Weights of a small GPT-style language model, trained from scratch on English Wikipedia.
Size: 25 layers, MLP 896 SwiGLU, vocabulary 4096.
Architecture: RMSNorm before each block, rotary positions, no biases in attention or MLP, untied embeddings, normalized queries and keys.
Training: a variant of Adam for these matrices, 446M tokens.
MLP neurons of a small language model. Each row is named by its layer, matrix (gate and up: input weights; down: output weights) and neuron, and shows model dimensions 96-223. Each number is 128 + 24 x the weight over its row's rms, rounded and kept within 0 to 255. Numbers have three digits each. A neuron's up and down rows have the sign that makes its largest values positive.
After each neuron's rows, "fires before" lists the tokens most often just after its 100 highest values on Wikipedia text that the model never trained on; "fires after" lists the tokens most often just before its 100 highest values on Wikipedia text that the model never trained on. A number after a token or word is its count.

L11.gate892:113117114137142094155145139178182130135117110088141084135073123104101127189171100113120096111114152147129144098111152156134157149114129128117111093111151117108111105113115161156145137120119137126113110110103136110152132150128098118115145095163089136121146102121140106126127144109119138132114110139135126145129152103115133131108117134141121154127141075120141137115092150102118139130087
L11.up892:132145131119101110102127145125122146122116099122097086141160155139086114117113131110140133113134115126132113098122115167091122118109117144108129149156098125168107112127114143130108081124129135136121090185147140120136151127106076143114135128122110182120109092152108139139139073126113156192138139127160127178134116147137118067070096127141175109143112165105134136154162163121106127151097
L11.down892:138106101145134126144181130117133140152116159076095124085139156134085112118125084075128077167099161133130131126144128138118155107147118118131118169136149130133120152104162154106116148185138151110134118124105136127164133193112137155151141139108110144168099129136115124164138089148156128162133116097092136147141150119147169087132071112155147127120135102112157150168121135119149175139118
fires before: " |" 44, "." 13, "–" 8, "st" 6, ");" 4
fires after: " " 80, " C" 10

L15.gate49:154116136150130144125161134165143106136108122090112114102078117123146132139134079108153100137127141129136116069112159116149161138150087130154132110126137114160145079112101165142144098136111138126099149119085170126100121102132162125070144156160134145111135128109163156118146073118097148126118153150141115152122170104093123110126124081122141123120153106160165127096099123128105115115147
L15.up49:194102113124128176144136122116088102125076114110148136119102132137101142122135167146100091119109135125124134134127129097155138123132088152112153160116136117139148145121091122143087105088121137099192139082120155112145159091172152126088161121166110134132118108140154131118132106130117139120129119158133096089099117130101103103128141120107109144155126091174112153113147147112122128072170
L15.down49:125148168097124105129110109116064082120133111118159133154146101134120190083102120100089118137112107151140135148150111122125102142137120107110126128139128132114144147190128139140131138097134101094160141128124147112147133140122142115143188177148135096143145075134129132155112104139105121137124160120179076102127099139180105104207078113125118151159117104108130116131097133080125117094136
fires before: " " 27, "19" 18, "20" 9, "18" 7, " |" 5
fires after: " (" 29, " in" 12, " |" 7, "In" 6, " September" 5, "," 4

L18.gate481:112080106101174130142102136093120120146111176133149111102130115122153129134131122101133093119184125123094120143107133150118105132140127125102115128159177129140125132127161143124139108186122131125126147118138179159128131133113128166098098092162116093120118142084129135130142143130164150136108129118122135152135161112122123133127203108110132103110177136171157115092139113123107078111147
L18.up481:099119091162110120109151115149134122142118122151106129109104125136118155173112153144108129167067116104162109125130094158138129146169147145099145130125099139145138135113176108124130153137170124092134162118144109142135130170138115110170143130147125100133145125120118114128146101134117122123124143102129159132126143071124112166152118116099084136134161143133134145132154100070151110139139
L18.down481:107094087084125113112120128133138158153132155125139133132112165109113121084107168155114149125113097129130148118136148164128140119118141136148166115131113132165109173128090095155215135153128111126138137174126090128119158113130104128130140128114128132137165106151101129182109127126136136127067107161121139116100093125149102091110141116140107127135132151124168155130130102150120125129101
fires before: " " 42, " the" 15, " March" 5, " October" 4
fires after: ".\n\n" 34, "." 24, "," 8, "\n\n" 6, "===\n" 6, "==\n" 5

L21.gate728:095144122157183100119138138130109122150125138139098126131141113108089121122112133085112127131121066154114132131112127080149148089125129116147072097093121100141146120133115133112140138129099121148121127164144123154155105086157095115116125137143119054189130130165149106148138112097107113135126115120158142145140132084151149118126134110115182151104123117109126109148119124165084129131092
L21.up728:178087111161169128152137125197092103114105144133127109137107124168129150122115130129106124153110141120161107156143155137141154162144115124129122144169200145096165155140112101148102160120135147093127129157179124142184138161166097128112118162179127168141092125116120104141085151108117082153146122082112153157120125132129138113128123114147151101172130169081125141097150129172123096121120
L21.down728:146143126122117111116113135100116116118124153154120148134141115171137150151099155111136122170120108136134139139128061160095125098136130118113078128119141125133114146126116136059148154114109140106116111118116129152141130117116135130150133150123105122110134147144134122182171138093109126184108121163121111173135117109110163085112134125140119126105105091127168117123116158096127101104128
fires before: " |" 32, ")\n" 13, " /" 12, ")\n\n" 4
fires after: " " 35, " |" 22, " (" 17, " Opp" 4

L2.gate22:172096128075155107143103141128120111119108145166123150105067118115155151146139132142145126169110115163119152113161157095141108118119097152068136167109175120150092166096108124132152089080129108125120113125156138158143153109075095121111087140138141124117167084168110150142142123162103124123120134106098139144172127104085102147091133151127092122099130084130148131099107143135113091104128
L2.up22:192135135097141099106151106126117115125162161136151122140095108112143089146122164169122101131129097103117099148108147147143126150131125061130146110118106112142104102093117201158132092136127133131121154154131084113122158115137122143128142098160178130135125118157116143165101162121098061176099151141157161177129098165111120125144159113113132111119124143098140177132154108143111118111140
L2.down22:160113131096142092122160113117167111156129143167118093074139133119132135127128144146125124133125135112126045138129121158127109127134117135098130148095134151126103111183097127122166078127113110090135131140137073124139139125098076124124160095149142159086112113140122124141120185119110103159065124111170128136113117149123104105140233148142148136141157117130122178134116103126129140159113
fires before: " " 33, " the" 12, "c" 8, " July" 4
fires after: ".\n\n" 50, "==\n" 7, "\n\n" 7, " (" 6, " ===\n" 5, "===\n" 4

L21.gate620:101140097154138163111133137120141105100135100084121093136138118136090117106155139087128153102130111103112120089095170108117143103160099152095104110134133116125115140133079150167103132148095146109107093116131159163141161120068136117142117088112121142168132154155131126158120109092185140112120109172148104080113124116149126135083124111187149152097149174136146089121106090173107149154118
L21.up620:147103120173155116102124170117129108128107124163179112149099125106106127163142083090123126133132159118155114123100130121157094137125116186127100140111096143113167134120093171123108129141127134134151097187073116110153107147073130180143084105127169162178118134133111135059150109142177123137082131174125121118126106117107090125116121156132141111123155110140150149157136163086118140138129
L21.down620:138132150128186151125136114067127095138155161177069114142134122111095139120086155108118138137138190135114143144120112167166135104136170116106109122109114115137144114126112105156109119077144092113121138117096166096140165126128096117125133129117156148153110167083081124127062152150134149158142134155140121165149089131128135106102138134120132110112093158076126099098146141090111109122150
fires before: "20" 22, "22" 18, "21" 15, "19" 11, "18" 7
fires after: " " 41, " |" 14, "|" 10, "19" 4, "21" 4

L18.gate163:110086137142122121150142141131087123123133145149152122139112084110154078190131163132088128106122136121082113115092150115153145151132131116129090141153167140142123129159117131163136129109099147132158127140101124089113116102143122112115106094179118102160097115099103134105173121133145127133128144130117113138121131135113134163077112161070113121106147123142088110095153110113120107096115
L18.up163:141113129147164120146156155122105121138114118105106126082116118106130145154053150141142103110088148109134162155090093127120128138125138107103089136152135142103135129159120109149144140134147087103139156123131142105101125140106116154134148067104175123115125101128125075127136139151086089084122083112123097087138134109169130075140144126129158107143146134129131130091126115128141170125136
L18.down163:116143144129075104149135103133134128130155143145106153167067112130153149130061170137153129118124142088138125134155126135119136152144096133128121154137146154156145097212113146112133132122140095113127161111160158128114128143116114129151129128147126087031092129149148115115116139120091131133131097145107106092098118072159156145117112147075141105125139162102120136133093089112121137141138
fires before: " " 85, " —" 5, "ub" 4, " —;" 4
fires after: " on" 29, "On" 8, " |" 7, "born" 5, ":" 4, "\"" 4

L2.gate751:119124130082122117104131122138137173129090157140127081101153115132060152132144181122143118175121120159120145142054138141105148136168133086121123120107135092145129136098171077132134136135104148096085113136165165116135110129145122140123137099163098120124149121156119121104143118129131113133149124131154126111139115073126145140148124121161123165140128101145116109126126166193145131116111
L2.up751:133126117121110137136125137157150180149142132133083095089148118137122132132147135148152083177137102139130129153105140127125170152155102122144118138149150118131114119113150105128117129168130118127115138143140142096130104160173107163095117106137060165113133140113096108105112126147149110125157103137166099127122121104159159153118109129155145146181103086151130102132103146200130152108149
L2.down751:140109134127079162146128127081118128151140091160127142101162129169097140116116110105148096165162060111126146149132124160081122102154140120146121167102123067131159151123116113093116129138121136137153088156131152142136167164133173119085121210120115135099130109117099139110137132117131103108131159108145100105121116140121031123139117122111137120154155084148159134120111114122123160094123
fires before: " |" 37, "0" 11, " |\n" 6, "%" 5
fires after: "." 85, " ." 6

L2.gate121:164118133084119111146139167159077122133089145108148103084120108174140132112126164143122152123061142142141088117116169102165149113129123099106104165126107136105142097135086105140103102130108099103087130105153124120106103150148119115109146153155108154137148138123149140120121103130147161138120145145148118097122153150143136105135122123106144127134148142172125093108124134153113132140114
L2.up121:178131135096126109160142161145060125133107154144132117103111141151118131116126152167096150122098126145141118135128121129135113111118143081092154139115117128136127099131095110147105108130116091102072123114157067130127123130169113095094141118109119143155145082156118167113131097135134232176136116106111113120133150146150142116145079155129128111110144145163144107124146158117139115074104
L2.down121:180086124126142099132198140122049107168126143127114104114190186107144135101146138136108169123083145150143109135112134123134123110135092114095175135105140115144122125094116119145082116118135115138127091128163077131139122161148096116105117119160128135169126117114152127150109132111149151150173106101111110129111143134131114107146121142129114131137131174087121118101132149156130144131097
fires before: " " 41, " in" 16, "e" 7, "ey" 4
fires after: " (" 47, " was" 9, " sw" 4

L11.gate806:155144090148148101123090139140130136109120150078174115107110110096115065146137135146192116154172150114113106094108152121122145157124188150089119141163122115205110132133140142159131081164111132110142103125111116136159089126126096148117156149152112163118112128111094170152179168130128151147127124123135104158161144104176130109140154140135111130174155163152115147155164127145123125143109
L11.up806:075088099113094103150152145141157117148126113120114155163150123112147159125128082126135138151141144153114185102114139109126107096128153166116138171109112119152083120158141141136142117160103168136097100104117168125130110147099108083146128101141088160114125131151137106151140158161119133114101130123097097170150105123119115143154111103115133105155141152165111131138161104135095138137110
L11.down806:115145119129155096119133171175153117113149117136115133153087153121120144123116113132129161124119077140131154091120161148130111107120171128127145128120114147134125132165133124126135161092098103145095136110109146143170127148141100127138168123160131147166110138158131138135119150186095122146108077121154064122095142161166114120143112142102115121137153106159120133135106143133133119132134
fires before: "19" 39, "20" 13, "18" 7, " \"" 5, " the" 5, "15" 5
fires after: " in" 26, " In" 24, "In" 16, ")" 6, " Am" 4

L11.gate606:117081111158113129137105080190119189136149119130147111099070098144114115152131144176138119152162069148115111107162091116121117183106104130111131122125128141125105137120147115135089141120127136110101151142100166104144125122138133079120154111125125166137161134145124167120088139145121133101119145130110098141126168127126110084109167101110099160130138103167122142091101113157112101161161
L11.up606:148103113148134123120155122143131115145105148102177134138122129130120102087205132117166113137125113150112135134148146115136106138132106117152136104130108168135156157158107114149082141144156084107138124141166145158112099175139120158166139149115108164106126129133186151148149122079139146123134125152127104154124135155118170145142176120111128096152089115106120138124125174128119089156119
L11.down606:152126093115122117129138153145127094095110142153204122110088129135098115119127151162141117120068105092148101153100141144147119138162110109132127172087157109140161121177125100120135099100094081161157139131111126134107112082122103109113157132152131131118137137151153119159116103141105136154082109144142142138141138132081120113133123106137128157143068118102135150082164143148114148121092
fires before: "19" 26, "20" 24, " " 4, "30" 4
fires after: "," 32, " at" 7, " May" 7, " B" 6, " to" 4

L22.gate502:113151127129105111094100192101145112130082134118115090152108101150144109133150091096114113114103153179152158137132130108143127137154150097114114100123121086155098074106156141133126112123109145197132095142095085146133127163117145149127134096117106112133104113113094134167151122119142161131104165085105127099112125143156125099095129141131101095165124116135143089125128150145135125134095
L22.up502:124172093110151134152110115132145120083083130117102136146103153126095156140122120119206113154151106153155125128139128106168097150181127124145151130148099106169136088148126126136135134088160140106123169157183107067089096125137128142148123104124162117134140132165164102087105156095097167138145137110132149123145146139146148095124102110195149098103191118133111071142132137112161150131098
L22.down502:162139133151113130088126155105104164128125125098132136133132089110113127157127126132112164121122111175116107136103125097137126103101144170118162115164132117133114121155102073170176105143115131151122137160128149142138129124135124085147146136143121107140111065122079144087168118107124122120119160081103079182141111162094102152123157134126123136144163167134118165112132130126098161099151
fires before: "09" 12, "04" 12, "05" 10, "07" 8, "10" 7, "01" 7
fires after: " " 67, "–" 6

L11.gate464:144142137116167131143115146151104127121129097115138049149159108112106092078174105114132094097090116172169145111091124102156117052136156096084138100115101166128096075163098141109125186116114118111105109139166130097164120124115163143103131098151099115132108126071086132147140108109115121119147124147141108088103110107109169145137134099127124126117116143097115140108127150158098141148099
L11.up464:123126174109116126184101124121141136111178136127122059104113113144138119132163115125129102157049116139166130122153149143156132142154121166086114155127118140136161104075129167142118122114171114120149102154099101101107124173108107113106109156169086149093139120079104126132134130124122139134101133086100124135128164107120171090092109156117142107143134151139127098142109156123174115077136
L11.down464:103134124145129136147171140134093112142141104107126081118162097136125110139158102119149145106118110153106140101088084119156073074154136127106140096078120106120121117140118131141141131105117169143083093093137167166129121100145137153096120123132122088196124128100121146125168148084109090119099094134129097105107115141108195112123178110114156107110136156134129102127135150146125161138082
fires before: "|" 43, " |" 6, ":" 6, "ased" 4, "ed" 4, " |\n" 4
fires after: " |\n" 33, "|---|---|---|---" 10, " p" 9, " re" 5, " |" 4

L16.gate779:103126116114154138137123156127171116141174136159123136145143095089095125191131152123107101134112154083131123140132129119150168108147137137080130120140129144143141127126125166061095090146115119147143165117095154091093113186108123139140147091153126096169118121142127125102109144139119125120134106143132114128109111117130106141101153121128154142137116101120111118085135109136103139142156
L16.up779:117122145097134130136125131133120099079134140126112164139178135135075111134093123131104146120149148098099185113109109171130140119142095120147141135118125132152164129119137150138128092152143119150175185093115150058116100159187114110115111122154146143107144128138149139087137142080133118149135121078116098124119123100134169147098131130150128127175106163081103134129103130101149137111109
L16.down779:105118129117083148151102080144088123128158123174173128125105181108094138160143143121159129136123140137123163145113131143151120115148172132123141130105127132141134123148119108143166083144137123096105152147133113107102123137177138156165126151145149139188101116143142110115134160139124165162138109124126159163130089135166132138149141145056126118127113155163147116120118137110165153118061
fires before: " " 57
fires after: " on" 39, "On" 7, " up" 5, ":" 4

L21.gate426:139089079125116059127156099118132147123096150075081095106112138096127170125096094102109108134124102147111125158111133114194135164119119180136121092078104099118123093110139137140115161110112129125120115141148129102126119082144140149097102152158148112155120128120127107164141094108171125163120093102143156131111133131142136108145129113133159160171118139112190095122152122142099134136095
L21.up426:115146065105166147091131071123101124123086152131170136107127101174118104138128124142126122122099137128133124138109138151179162146100117118160092068117116144131187086125148108081160158135103128125138125143148107147127159124146116067117114104142147172113168132137131123140089133135173122120137141107121130144122098144168136111137113124110101092158129126092147136130164108128087148144121
L21.down426:095133114128113088121151133100153098113115110106156079130158133146096137119119133165126124152153131090137148145136115152097162106127117127130075167174151097080127141142126103138120120120182120131120152139103153115158120109137132173141134147180129154079128094119093136132128141117105151122183119153126133096119112151123130153120131151116113076127134113178126098113128117130102147115111
fires before: " m" 27, "0" 16, "m" 7, "th" 4
fires after: " " 22, "10" 10, "20" 7, "80" 6, "40" 5, "." 4

L18.gate524:096163120160142145101104124133126112121146125133153094150107137151128132142118129155104119120130149122139118155122115099144148111133072177127115120105157111159091087169159131162134128155146124151123158106096138132144112122141153134126131132166131085174151122120147156166161094089154138121162140152101183099131174160121162098114137085131147133169114095143102126097120088151146148125100
L18.up524:127109159141147145124129108155142148131114123156082178161116120129154134183094112122138156119124120129122124106119157156169120123164125132098137123116143119105157115109166120141099125133123123093103119112136166166166149130132095080133111170175107169173107122125132121171113105121125084106114121143101149151118181118133069139136099142085166153133118115142120110148091142064092125128143
L18.down524:065134162157127142127121139144181122106162118121114104181135136136089109140153132126153145117135123139154147158078149153140158096130156152135113154129092118155115107073160134130090124095128123139124111119091194118171139118143165137165117151105138162142161103133149143188175156088150089139115134139135157152144187153142156122108110143145132117133121093110110130136094117133163123134103
fires before: "," 83
fires after: " " 88

L21.gate595:132115130123160149146165117146133117126130146131075136113109087148111131159128133161171142094125082155155108118141117063143103111104120102143074104102158106159115112113138105143152132113148152129114122112137069117107102106134127139157134125148163116149115118152140094137128119100136130044092155135105113148126116072125163165103132115119117096148132116130106101142174090153117089125111
L21.up595:124119071139099137123162145171138154132179119163136103148129111128118131143105140122147105134130175123122110116121155109095165140117169126135160202165141144127204114136132157119137091084116131119129180150167102114138178100114074106164121169095126146125127089148147100138140182167145134129130113117105140124142112139080148110108091108152124112122113135141170113114128163083150138118133
L21.down595:120121166134179118111155134129150141132125096106133090089138134133167116160124140134151146162108135155124142129139132135146102117137109092121143128101147104089131145113121140087143103162110152174161162110124115111132110169189110124116108174142118103160120124115160141092141130160130132119122112116134127116102131122107133100109118168089129143112122100135125156121081161146144170119164
fires before: " |" 57, " " 8, " |\n" 6, "atives" 5
fires after: "|" 31, " |" 21, " Gre" 5, " hold" 5, " of" 5

L21.gate126:116164114117114115082134124119107125117077141124122110122137118083124119127167154129115110111135159113123132096076191113114104148144122128142125107125171132099136146160131111113161117122121102128148130150130121094150113148116146135067151099133131153178127172153133109127143173173125088155150124158100098088074145124136141081101158091080118136119087127154168125118084157169128125150158
L21.up126:110129104131162137153159179100141145123144144168111146112086103100104125113112117105126115126149120171156142119144126150163156130127131154122077107160143157132153159101132111134147139160137120091113091109121118130152127145157080106140129156133124128155097138118137073110144074115127086125144157090118099132136076137132084153149091088110106127111101115101112160096100070116089162146132
L21.down126:099159127151086142119094157097159154147117119163121120157138123168122138122149098136136118146136154139112147141118147132121159139159144143125161153162094111125145143087120138134103119102113117093094183137141199124125110158154146174140095156137120150119100132105150114168079131098108105146144158150158132131098143098101100108135105135126150115118136111134125102084078148122075165137123
fires before: "," 22, "0" 9, "." 7, " million" 7, " km" 6, "%" 6
fires after: " " 57, " $" 11

L21.gate106:115141135129169145121118113112108113099117131101141069103136131122145097147149126157171112123121088122132112161135131133136135129127128168134088058089141142120148150087121162131138102135166109152159177149112148140134144146079137171128124125132096168126115131140133119197118121138153163101130135156120111145134151082098128110122126107125080189151144116117089137094113128120111083140098
L21.up106:127125172080133149122120131098138156104141103126099152103114117178117103139140111126107160136170120152157138138160155171158113138160128159094094152163114159142133113075124137171111111147086144126130121119158129139143142191132116105127136114138120169116112124125165154073143164103106177114145136153072102146109131105137121118108104155127124091162122140094106116107120128130101140055150
L21.down106:087160121145105139127088105154092122147156106097092100138135122130125102115180093128152122164133125135149138129094110167106152132135120111159153117153138127128119133106131108118117183083079132155155106102143106100115129132166160120161116108107109176140113136142159134112111128154132109131121078094173129133119121175138093131134110089141120123119079142151147153100137091117105158125086
fires before: "," 94
fires after: " " 98

L18.gate277:093111140106158146142184157082119082122152107134106156126136109094115115129079127087090110100124127115097133113143125147173119116101106095124127159115137113146106097109164130095126143155089152124149079116143177151112121157105100155127139139158132139158104150073123152166127110130139103125106144138111142173149193110133133128110126128171124199144099140138137129108124143110133116165146
L18.up277:189097116130129143132162112097157139134137093131140158122177124127081116107150140152140083156107136166160134132093128137095114134153147103164125117101156138145090155109146085170135103143132135113102125198137104084092144126178135154109154125103108103119139116160107078140121104115151138141151140107123163126115137115129144109151114156104156152111148098154139108121132151144119150114145
L18.down277:144143153167139127148130146137115104171150130109144092146134112120083121157115100137104151148130126132143142138148122131119113149118094166132107159178168125165155115154110116142108118164177140120100102146128125162173120109143161102113147154131148127162143110136103108074100167162152100132108151167180092122113139145141131126165136136108117109128142095125130132134102140123109123117125
fires before: " |" 37, " |\n" 10, " (" 9, "0" 7, " m" 4
fires after: "." 71, ":" 10, "," 9

L2.gate441:154179154131126186114126115131151141142130187108128096113103107136133144083156158084128099140110133121151111117116094097127154117150140073138090145137107135155143158141118129096119119176128181139067112138146116083157145179135147153124159145154122121088158078143123128124174106125125153115109129125184131119097200116141134117160112095084138132140145097114133100117100139162145114131118
L2.up441:151143108128140151143164110144128120153127166103130110085139132144128134125141152084147143156169104128193116144129147121132171127131129091161117121111115148133153132149146105087107108158109096139115162119102152104123159148134139158105187158116090121099126139134161145081135137165139080128113110174156121102144156104139175095164117139147155168121119104127138108098129134186133126086178
L2.down441:113108121146127106147156126097158133150116099139132158177156109139111118128137128152153067123120151132128160104140114173104083091122129147149132168124114094088148115078115153158123146152120133134108110161139103146157118152119151101086115162159125126242125134115150152115134118151127136094140147153111116114107127125139090127103136133098135101122134095131140134122121131135124141110101
fires before: " |" 36, " |\n" 10, "%" 6, "0" 5
fires after: "." 94

L22.gate430:145104127130121077136134171153118123116119143147129113128168149139150135143127121127155099103162148126116143092168123148160106127169129110128107134107099119134146112135171147131178134089096177149153154086084130123087139120108133153113159117178117090170135120122155126083126131133104156141108130113113131127139135092078126104133140132115141114131150112145120092100138127136085086131142
L22.up430:173104125130138125141128138128172151163147117110174119161168147137170134148095145109116104134088163111121159125152129144172119163134117147138108146127114175122071132146136120152130108124140116111134151087098164169132123141133095118117127134143112095127131130120165166139158109092097187086141112117101154139181152075144142113149133125127114145149112139137135118164131131070144162124115
L22.down430:090132143106098129127121143134084089148098114119124171128139024129127116079103120114123140133153106148142140194094155148101080086108089164127129139113125103136141157130117117144106155167131115140099118130175141136148090114142146149131112135123117142143189116140120129147086144114123122159143130107080107120112064141108106104108104155148145158122130121104103125130131088093090139124114
fires before: " " 37, "19" 29, "20" 10, "18" 9
fires after: " in" 33, " on" 25, "In" 5, "On" 5

L18.gate537:137147106132097121142148146096106139100114100139124150147160095139124148143130083109130098145103122109108158076139136100162165128108095157073118143114101146128104133112127168142140130085149132144133093144142131112132143144123111106137114112148134104117105145097085098175180139141178123128189119120127122140075148149174136082100130108127091137151077138124162158130140137116129137113136
L18.up537:143158077118121120124163111167096068145160116154157108154087108118170163125112129117120148145080132112085153158118131163119132118142138085129104135087147110120126116107159123124137123085151094091107124154092163156133144136104119127115094102106116126145117149125124149134082159107169133150189119142139131147123123160116108165153152140114152138165123119133126128093115119134132117154147
L18.down537:112132152149124124164109105091117132122105126068105150143153136156136123127147172099130066100129125117117132134132062125162141159166137112119125114122141151116123117152166077136135106145153129169170132110106171124142109159100135117088104141131108112159127129141098119092144165135103158101106105146115114121121125154138097137172142110145147110132097135090040119115158123150093166125144
fires before: ":" 36, "th" 11, "0" 8
fires after: " " 69, " |" 4

L18.gate207:130151166111136062145155128156134162088141117148109123128126102124125131173113099106172106137150136148118148093138119110098131163179132107122122133128116163134146157081101119058145165126089143110123139128074155091102157123169132148107125140136071136143145126138139092109078127142125144093157129155112134135115123140136158083102123117150100147167131119133159133149065147163119130114094
L18.up207:114135159151128169126137148123131126159126128150111177146124127129143109144141126115133112166131146117120097119148086110123129117138183116117129113174147115063126136118125125113100123141098126146147160154155147163090115143088157147091120136118106094084169098082120110129133136113124106150147125121102107176131138127127186167134132131117092124123164159164152138137078135166127157157108
L18.down207:163099154164127108151065140094160139142124161164156164121132160145145131116139130110116119129179149123160116112138094098154117126141116185114167130107162149125097132084149146092119080104122164103152135126099128136109139111180123143107117155139087125148167116150141145123109095071150093117130115126139144140176105125115131077173109115140124137129120122142152124175153130100094149131132
fires before: " |" 32, "." 19, ";" 11, " /" 4
fires after: " " 75, " (" 5, " S" 4

L8.gate448:144117137124130133148117149149134138110164123143159129150139093088113139095122152071106085120100149137126096147167116116095141140143156132156102115147155127109163117119160105106182163149106075169125154120095139106152130121138146159097169138136085089173120151081163078106158102157144068170117158111129164133151138141135114122128180124130131147116129110139143153128096123151147148099146
L8.up448:141141156201125069129197102145115122181118135131118124115146126145118117113131140121100167108118106136091095132116146124155123146140114120126135128111125133121142153118115132135109166127131156131131153122143159087099148116148106118096091162157151142107133067158047149119142115103089123090130099144166135138133142098085116105080112161108145134154129111112107124099117099131075145130126
L8.down448:126137148158151156143151127137170132118157130120137109133084106121105177135134153092116105126147120111154111124125122109130138155112115147155132104135141082134162134129119099131119154125107153156121095119120185115140113129181101140092131096145089132103104105109171135110155095164134102105112121152094137135145187110113150141162107109111135122129127124091154147148122100130088120174140
fires before: " |" 45, "0" 12, "%" 12, " |\n" 9, "9" 4
fires after: "." 80, " ." 15

L22.gate481:129176147123156090121146136160113105128125162112134153164106087160116112142154149132099095093120111161136148121114111079113190168112102115143154134164133110100122074121110145100124085061112117138104130139161126089124122123133094101130124124108153121141108094136139125066159134143093126136073132150094132115102111092094161112109131130126117129125102163124158104110094098111102111128153
L22.up481:170122138156156116176106134140157123124128107148125152138119085134096103161105141121120134145126169120117122097104127089115169159097111132113163098159121140132092102108152126117156139138138104122112126142111150168151134133109145092132125171116114115094181197138104149104127134143127129124106154102167116131101094132100121159133126146169144107115092121123099143133181133119105113114146
L22.down481:107127167124106124138117174117119099172120116165115139130134134133129134090134143127109154145112104132141178137120089108111119092127137137142102143086156131085127140155129097064107126140084135129107110144135137116137117140169072152113149131070126098071099141119110124136141141141110118164172074100109129166133175108126162134120114116104130146152154115134135129121118109115095131160175
fires before: " |" 97
fires after: "–" 38, " " 34, " |" 10, "." 6, " L" 4

L16.gate285:110135121107129122150150130114112113099141102115132121151156089092114104099133194138153130111113177148159113176142104093126144160153134162140130117105107135163125167150123113145117170108082127128146109109127162114146144114107124125139114107129109147146119119111179096108129101120119124139157141162127121133156148105143155110120157112093168155119109097123114116135084100126113152119108
L16.up285:072129117163116142137161151126138135115120114069125134128193114167191126117077148144128163118118108118159178154080143143142092119103172144090135108128097127138123183122123095132147111128159136131167086114118103127146144132122152102113100130136104140180106080133116177126162112122089118139130141147118064125171151154119091165143154122130128140114117101107093120127095112136139139151119
L16.down285:109120114143124151086101113091123158147139139118147119122111157146151092131124126110104094116133142165101121162140125135120096142133118056121125149146108153123133145151115087118141106090171120092105173148114113137133099119106114125120128097089122117163140155129124153148134163190165100120134144094124141132085136135131059161137139084160132145170132142136134146101166124125096101159066
fires before: "|---|---|---|---" 15, "|" 13, "|---|---|---|---|---|---|\n" 10, "0" 9, " |" 6, "|---|---|---|---|---|\n" 5
fires after: " |" 28, " Total" 8, " |\n" 6, " Notes" 5, "%" 4

L11.gate596:111089122117184124094114170131086118121099192117105112113089119155149142150148147137154111125141146137147098149122132108139153119116135107086160147116139101160107123153123106092123110102115082093134122098104129150117078118125118130118107103135120134103163107122141088146136079129128166090114133116121133145097106113121145136116141164129118155160111119118144158102193160148117115136144
L11.up596:093104089157121094126148129158080135103150090133111104177149119148152148146146113173115129138156131125133123108171122145109102149115123110140121124155126109086157126112138081130112136129121152113100152129110107134097107187134154130125157115119150131130149172152146135145151113121105151083170097140100080104136083154126134097133114161165130140118154109111169111087156132137123115119136
L11.down596:128129163116134158136149135150115137117104115076130139103135157114090110125121115123143142160124090156161119158139103115146112117144149137092151154170131146139087140197080153101085094176156112130116127094105090104198155116140158137080145168125127126096109098075072137116097101138135122150148126100139142148107168135149099098144101132128146123159143148145112122130104093116076117085115
fires before: " " 41, " in" 13, "ady" 6
fires after: " (" 49, " was" 9, " al" 8

L16.gate787:133124115103123135158122158115120160118120118144137109151110115159148120160083165099170119159128151139108157066150134074121152089117127149118111138113109134127178109137120166099119128074091125165113106130114149159106090126106103137135123083133139138109154096142095117105128139128143129125118109131095150148126102098172147130067165119172099122199156141138157085118135112131114089131126
L16.up787:136109153097142136105092126132112154143125102130185142111142125168196107130125109078111105138126146155095195160114124182125093157109099162115134110094131072121139091083102135173118113118090109111151124126143117116144102117116069170121124138130123133113144119143110152103129123167148141134111123126122106132121120103170124097139106138126108116088119160134114108121152143125141131142183
L16.down787:131121126119131123174133134106165151155105098088111167133146120147113127149122082082099127137133116116102188143095147129141103113126143130091065112155134132104133110100129128157114140137129153150129120131126142128121114144161091163168163107162151119152125103143091120128146128117144152153127133130067109129151119127166145126084147111157097122128115120156101129111167155130107109138160
fires before: " " 73, " |" 5, " |\n" 4
fires after: " on" 43, ":" 14, " Vol" 8, "On" 8, " |" 7